Part of a small language model's weights.
Size: width 384, 6 heads of 64.
Architecture: RMSNorm before each block, no biases in attention or MLP, tied embeddings.
Training: a variant of Muon for these matrices, 458M tokens.
MLP neurons of a small language model. Each row is named by its layer, matrix (gate and up: input weights; down: output weights) and neuron, and shows model dimensions 144-239. Each number is 50 + 15 x the weight over its row's rms, rounded and kept within 0 to 99. A neuron's up and down rows have the sign that makes its largest values positive.
After each neuron's rows, "fires before" lists the tokens most often just after its 100 highest values on Wikipedia text that the model never trained on; "fires after" lists the tokens most often just before its 100 highest values on Wikipedia text that the model never trained on.

L5.gate1407:67 26 24 55 70 67 39 75 43 54 68 50 36 41 74 60 38 35 46 53 38 64 40 43 47 78 59 49 40 57 41 47 46 50 38 55 52 74 14 55 27 43 32 33 39 37 38 17 53 43 43 57 46 45 57 69 79 63 70 60 53 30 74 46 33 69 51 60 47 41 46 60 30 53 52 31 29 53 38 39 84 52 61 26 63 49 33 64 63 37 48 55 39 40 36 51
L5.up1407:63 27 25 48 53 77 44 79 20 52 50 46 52 47 65 52 34 25 76 61 38 39 31 36 20 49 46 29 47 30 42 36 53 53 36 47 48 92 32 55 33 39 31 53 49 43 60 33 54 43 40 75 52 37 68 66 67 52 82 48 39 25 54 53 50 51 68 54 36 52 48 52 55 34 62 29 28 72 43 50 57 59 50 44 50 64 33 53 64 44 54 57 30 48 53 52
L5.down1407:87 24 53 20 44 59 32 62 51 62 61 42 26 48 61 63 82 33 69 38 14 58 41 44 48 64 48 44 23 53 62 40 40 72 43 41 51 50 45 43 32 56 64 52 72 35 48 54 63 60 72 64 54 69 67 53 42 59 91 37 83 39 49 47 26 26 54 63 71 45 59 57 52 54 39 44 59 66 46 50 32 43 98 35 31 70 45 62 45 31 37 70 23 43 45 52
fires before: " ", " —", " Ret"
fires after: "0", "1", "5", "4", "3", "2"

L6.gate529:57 44 61 69 33 53 71 41 61 59 55 56 58 78 49 41 42 41 68 37 42 51 53 40 30 63 83 60 51 34 63 54 29 61 42 57 70 55 42 30 49 25 52 37 36 66 50 36 39 42 38 56 58 46 66 21 72 61 45 52 55 40 44 44 96 61 48 66 48 35 56 29 38 71 52 37 46 48 56 54 59 68 58 54 60 46 26 66 49 46 51 67 35 47 40 45
L6.up529:40 20 26 44 36 25 65 62 39 53 67 59 61 54 53 50 31 72 64 46 73 55 45 25 68 57 73 53 58 44 49 43 81 30 44 48 78 39 13 48 59 45 62 57 28 63 40 36 56 43 37 61 58 43 42 41 36 39 35 43 47 46 37 52 50 38 53 47 61 53 40 40 39 67 63 61 47 64 27 43 62 65 46 47 33 58 49 68 61 29 81 64 52 45 42 63
L6.down529:64 57 56 47 51 36 52 52 65 41 36 63 61 56 34 42 37 60 59 47 48 46 94 26 43 37 64 50 64 78 65 43 42 60 60 31 61 84 70 47 61 42 42 76 52 39 36 71 81 47 71 42 49 44 79 49 89 67 57 42 39 48 78 41 50 56 53 69 42 40 71 72 43 44 50 66 59 42 48 44 31 65 32 39 55 27 43 73 61 44 26 69 49 26 37 43
fires before: ",", " the"
fires after: "1", "0", "2", "9", "th", "6"

L6.gate97:44 46 51 43 36 46 42 68 13 49 26 52 64 51 23 57 31 19 44 49 74 44 64 64 33 67 67 78 29 40 55 56 79 53 65 37 52 65 65 44 48 75 68 61 36 44 37 63 47 33 32 33 43 64 50 61 52 57 68 57 48 59 31 44 48 48 76 69 50 58 42 31 47 42 81 45 50 45 67 45 57 52 49 40 28 44 53 73 64 41 50 55 62 56 23 58
L6.up97:72 73 43 55 41 65 45 57 11 63 78 28 41 38 80 67 28 24 82 55 50 45 53 52 51 64 66 47 63 65 35 44 63 33 74 47 10 70 44 27 42 61 47 52 53 57 65 61 45 55 66 65 40 59 64 37 54 40 38 60 57 69 39 17 57 31 45 63 47 57 42 20 49 39 75 56 64 50 67 20 65 51 69 69 56 64 70 42 52 61 42 50 39 54 75 40
L6.down97:44 25 60 21 49 43 50 43 49 40 47 79 54 35 60 61 51 52 57 57 38 30 34 40 53 41 31 40 24 20 45 34 69 71 62 56 70 55 42 45 49 66 52 48 22 50 58 60 60 60 44 41 60 41 46 31 29 27 32 60 51 57 47 40 48 49 67 78 41 75 53 31 70 14 67 37 40 63 24 32 45 43 51 53 55 46 59 42 55 72 47 51 39 56 54 49
fires before: "N", "5", "0", "4", "2", "W"
fires after: "4", "3", "8", "0", "6", "1"

L6.gate1131:64 44 66 34 23 50 53 51 40 50 78 73 61 45 68 46 45 59 56 59 45 45 46 19 52 85 52 66 64 50 47 41 53 73 40 48 27 43 35 56 64 69 52 47 38 27 60 44 47 51 36 53 48 58 47 67 38 42 56 72 47 51 33 49 41 46 36 39 76 26 89 74 55 58 64 77 53 41 36 37 38 59 21 24 03 57 37 47 49 59 58 60 35 58 38 63
L6.up1131:73 71 59 49 41 62 49 45 28 53 76 65 56 53 70 37 57 60 69 52 39 47 36 51 53 82 43 48 71 38 35 36 31 58 49 54 46 86 18 48 54 70 49 44 39 31 60 38 65 38 56 60 24 33 52 70 56 66 38 59 52 79 67 54 48 43 50 43 53 46 53 46 33 58 61 69 55 58 45 35 56 63 26 32 22 51 27 45 56 37 72 46 52 65 59 44
L6.down1131:63 45 62 39 67 44 20 67 56 46 56 48 35 57 70 29 69 54 43 47 42 42 76 75 53 36 79 72 67 42 29 28 57 69 62 20 82 60 47 53 65 82 49 63 61 61 26 61 66 64 61 58 60 75 49 37 59 24 21 72 57 30 69 45 94 39 58 66 22 53 60 80 68 33 58 46 40 59 53 44 47 56 38 64 69 60 66 49 63 49 32 61 61 51 63 47
fires before: "1", "0", "2"
fires after: " ", "9", "0", "1", "3"

L5.gate996:48 61 43 44 74 45 77 56 50 41 65 58 53 60 44 39 17 67 27 69 57 39 60 25 18 19 52 64 34 29 54 48 44 54 49 39 31 33 48 60 54 49 74 42 56 60 40 31 41 32 31 47 66 50 63 53 46 30 43 51 48 77 39 32 60 55 32 26 29 41 43 63 48 46 82 26 47 49 65 49 59 64 59 34 70 50 47 38 52 56 77 32 66 62 54 44
L5.up996:49 48 70 44 58 47 46 55 44 51 52 38 68 43 47 43 18 50 50 63 46 36 58 32 53 38 54 46 36 59 57 51 62 83 77 60 78 42 41 18 44 41 96 47 49 65 54 47 66 25 50 58 53 47 49 53 51 68 36 62 44 64 24 40 07 40 50 43 45 40 34 69 64 54 47 37 40 59 44 14 70 53 43 35 56 50 40 37 39 42 62 59 24 30 42 74
L5.down996:71 38 47 85 58 40 65 46 24 54 53 43 32 44 72 22 44 68 50 60 46 37 81 49 44 52 45 37 56 34 57 39 37 56 60 53 42 43 35 30 60 68 43 46 46 23 58 37 45 80 48 54 61 41 39 47 29 35 48 26 25 51 54 38 44 47 55 68 49 52 69 37 48 47 61 48 59 63 61 41 24 62 25 18 74 24 58 86 60 35 64 58 59 62 54 43
fires before: "\n", "The", "-", "==="
fires after: "==", " ==", "===", " ==="

L6.gate1317:64 61 43 49 31 72 65 51 43 78 39 44 56 45 45 34 27 52 56 45 37 48 56 41 27 69 51 73 80 59 51 80 83 33 57 54 48 64 19 53 57 52 54 43 37 57 60 50 47 77 54 54 38 09 54 68 57 64 68 86 50 44 21 64 64 57 58 43 70 56 55 32 73 36 61 35 70 70 60 63 57 49 61 38 59 48 63 32 59 36 32 40 39 83 62 41
L6.up1317:57 52 28 44 31 47 76 22 29 56 35 49 46 61 46 43 42 50 39 68 53 39 47 16 62 58 36 45 53 53 42 30 67 41 54 70 58 53 32 63 39 45 49 61 72 50 88 48 73 41 26 53 63 53 56 55 68 69 81 67 46 58 35 55 56 58 51 18 82 59 33 42 63 20 59 74 46 42 61 31 64 41 64 59 53 29 46 34 50 40 39 51 27 49 63 45
L6.down1317:65 59 42 61 28 57 57 34 18 61 35 26 67 55 47 48 44 55 42 62 24 42 46 38 78 55 51 73 43 46 42 59 70 77 77 38 51 41 19 39 47 22 56 74 36 36 60 49 67 49 59 59 33 31 63 50 16 59 72 28 62 37 40 60 75 77 33 54 62 63 46 20 50 40 26 35 68 79 48 68 32 49 71 62 36 28 45 54 41 28 40 35 47 42 65 36
fires before: "0", "9", "2", "5", "1", "8"
fires after: "4", "3", "2", "7", "8", "5"

L5.gate1362:67 44 52 37 65 26 99 56 22 38 57 38 67 36 60 35 22 56 53 68 41 65 63 39 58 53 58 54 46 44 49 35 22 45 54 50 72 50 52 30 64 44 58 74 35 41 63 34 46 38 41 70 74 33 65 82 39 42 63 70 52 55 40 53 89 69 25 56 53 50 42 47 64 42 65 60 45 64 58 24 52 31 46 36 82 28 64 63 55 27 47 59 44 74 52 56
L5.up1362:66 37 32 14 58 65 74 54 47 54 50 42 88 35 67 71 28 49 59 49 50 57 20 49 70 52 67 74 45 36 65 39 46 42 41 47 33 42 64 38 54 59 52 46 61 65 28 52 54 74 44 68 77 52 89 50 52 60 54 51 24 47 30 56 37 72 53 36 56 54 37 37 56 46 77 29 49 36 43 33 59 59 48 62 57 40 66 57 52 07 58 57 57 51 71 77
L5.down1362:64 44 33 22 35 57 47 77 38 60 74 36 45 24 67 44 46 57 38 49 46 46 42 53 37 43 72 72 40 55 63 36 43 59 54 36 51 57 41 60 51 30 62 23 63 49 58 25 30 42 83 53 54 39 60 39 45 48 44 39 63 48 35 44 65 60 70 69 36 66 17 34 75 38 26 39 61 30 37 42 46 64 56 51 56 36 47 34 68 38 34 48 52 42 67 78
fires before: "\n", "-", "The", "==="
fires after: "==", "===", " ==", " ==="

L6.gate64:22 32 56 37 62 63 62 59 48 37 62 48 53 40 55 44 67 60 59 50 67 70 66 64 58 40 54 50 38 38 30 40 65 73 38 35 27 34 62 49 37 46 44 48 31 46 62 55 16 44 69 31 51 56 55 24 60 42 54 45 51 55 64 57 55 58 67 57 84 28 69 70 34 62 57 56 51 40 39 56 67 40 27 89 72 42 35 72 52 35 52 44 58 35 57 36
L6.up64:58 38 52 51 57 46 57 61 44 62 77 55 38 49 43 44 73 50 78 50 68 28 71 76 31 63 62 53 70 35 48 67 27 27 41 62 45 56 48 32 39 38 66 52 62 61 65 60 60 66 59 47 53 63 40 52 45 62 44 65 40 50 35 61 36 43 60 49 33 39 21 65 70 44 74 54 42 65 30 31 56 56 55 43 48 51 31 69 48 12 46 58 26 51 41 58
L6.down64:54 43 41 64 29 66 41 35 69 34 65 40 43 56 35 44 49 38 33 44 49 52 56 37 73 45 33 54 49 37 28 58 62 67 45 63 85 54 45 59 38 34 82 75 56 43 50 75 50 55 45 42 50 73 49 19 36 49 45 38 46 66 43 34 30 37 76 50 53 39 77 60 66 50 58 52 49 37 50 41 37 46 60 49 64 49 19 31 26 50 54 69 33 43 45 59
fires before: " |", ",", ":", ";"
fires after: "1", "9", "0", "8", "3", "2"

L5.gate562:32 59 30 52 58 37 34 60 44 65 66 53 54 29 64 44 63 76 34 51 79 39 79 56 47 68 66 51 51 62 45 52 45 41 65 31 73 64 43 51 52 53 59 58 45 41 54 52 42 60 48 73 43 75 28 37 05 40 52 47 38 54 70 66 73 25 27 62 71 50 51 34 17 50 43 45 47 55 39 37 65 54 52 42 42 46 71 40 52 20 50 56 75 51 46 79
L5.up562:31 62 57 28 53 58 58 45 47 50 39 36 63 67 63 71 34 29 41 42 60 64 30 55 51 47 66 68 52 58 53 30 39 22 74 52 35 82 49 33 44 45 48 18 55 48 60 25 48 41 51 60 56 51 32 19 56 52 51 48 50 74 69 49 38 34 34 66 39 85 61 63 67 65 53 73 32 47 50 12 48 53 45 46 50 61 49 56 68 52 36 37 58 30 54 32
L5.down562:80 30 51 50 46 64 68 52 39 44 33 48 53 69 27 43 26 16 34 76 63 41 41 40 75 51 36 33 31 60 53 71 62 91 73 41 67 50 69 60 46 47 34 32 50 42 10 66 45 21 61 52 42 19 66 56 62 34 48 61 59 38 40 36 70 40 65 59 41 66 60 19 49 37 52 76 44 40 54 61 57 73 33 57 54 55 52 49 59 63 17 82 70 71 81 22
fires before: "5", "9", "1", "8", "2"
fires after: "0", " ", "9", "2", "1", "8"

L5.gate666:57 45 52 24 47 58 45 53 28 54 41 49 47 31 51 27 54 43 75 64 66 48 38 38 61 44 51 53 42 24 61 26 42 45 63 47 70 37 42 41 34 25 42 69 44 43 69 29 41 62 51 62 50 39 78 47 55 38 72 58 35 49 25 46 32 47 46 20 53 67 29 40 55 45 45 45 65 38 51 67 42 51 44 34 58 38 68 71 54 43 55 62 39 43 58 56
L5.up666:50 50 65 43 66 48 76 55 50 48 39 54 57 39 44 38 25 50 45 51 46 28 40 28 54 23 56 55 24 42 64 30 35 69 69 30 45 40 38 32 40 30 42 52 64 42 59 50 48 70 64 63 49 40 78 54 55 63 70 59 51 57 44 37 30 36 52 35 49 49 19 59 72 61 41 50 79 51 65 44 41 60 41 38 51 41 73 63 62 34 60 56 36 43 47 57
L5.down666:44 33 41 54 47 54 38 99 31 48 25 47 57 54 51 32 51 66 41 49 51 42 51 33 50 67 73 64 54 42 54 63 56 51 42 61 45 48 49 49 48 31 53 68 56 48 44 55 46 57 66 51 36 44 57 39 66 35 69 32 48 56 29 47 50 45 42 79 56 57 49 46 33 43 58 49 36 49 42 31 49 38 64 37 54 32 57 60 77 36 78 51 39 35 68 50
fires before: "==", "\n", "The", "===", "In", "-"
fires after: "\n", "==", "===", " =="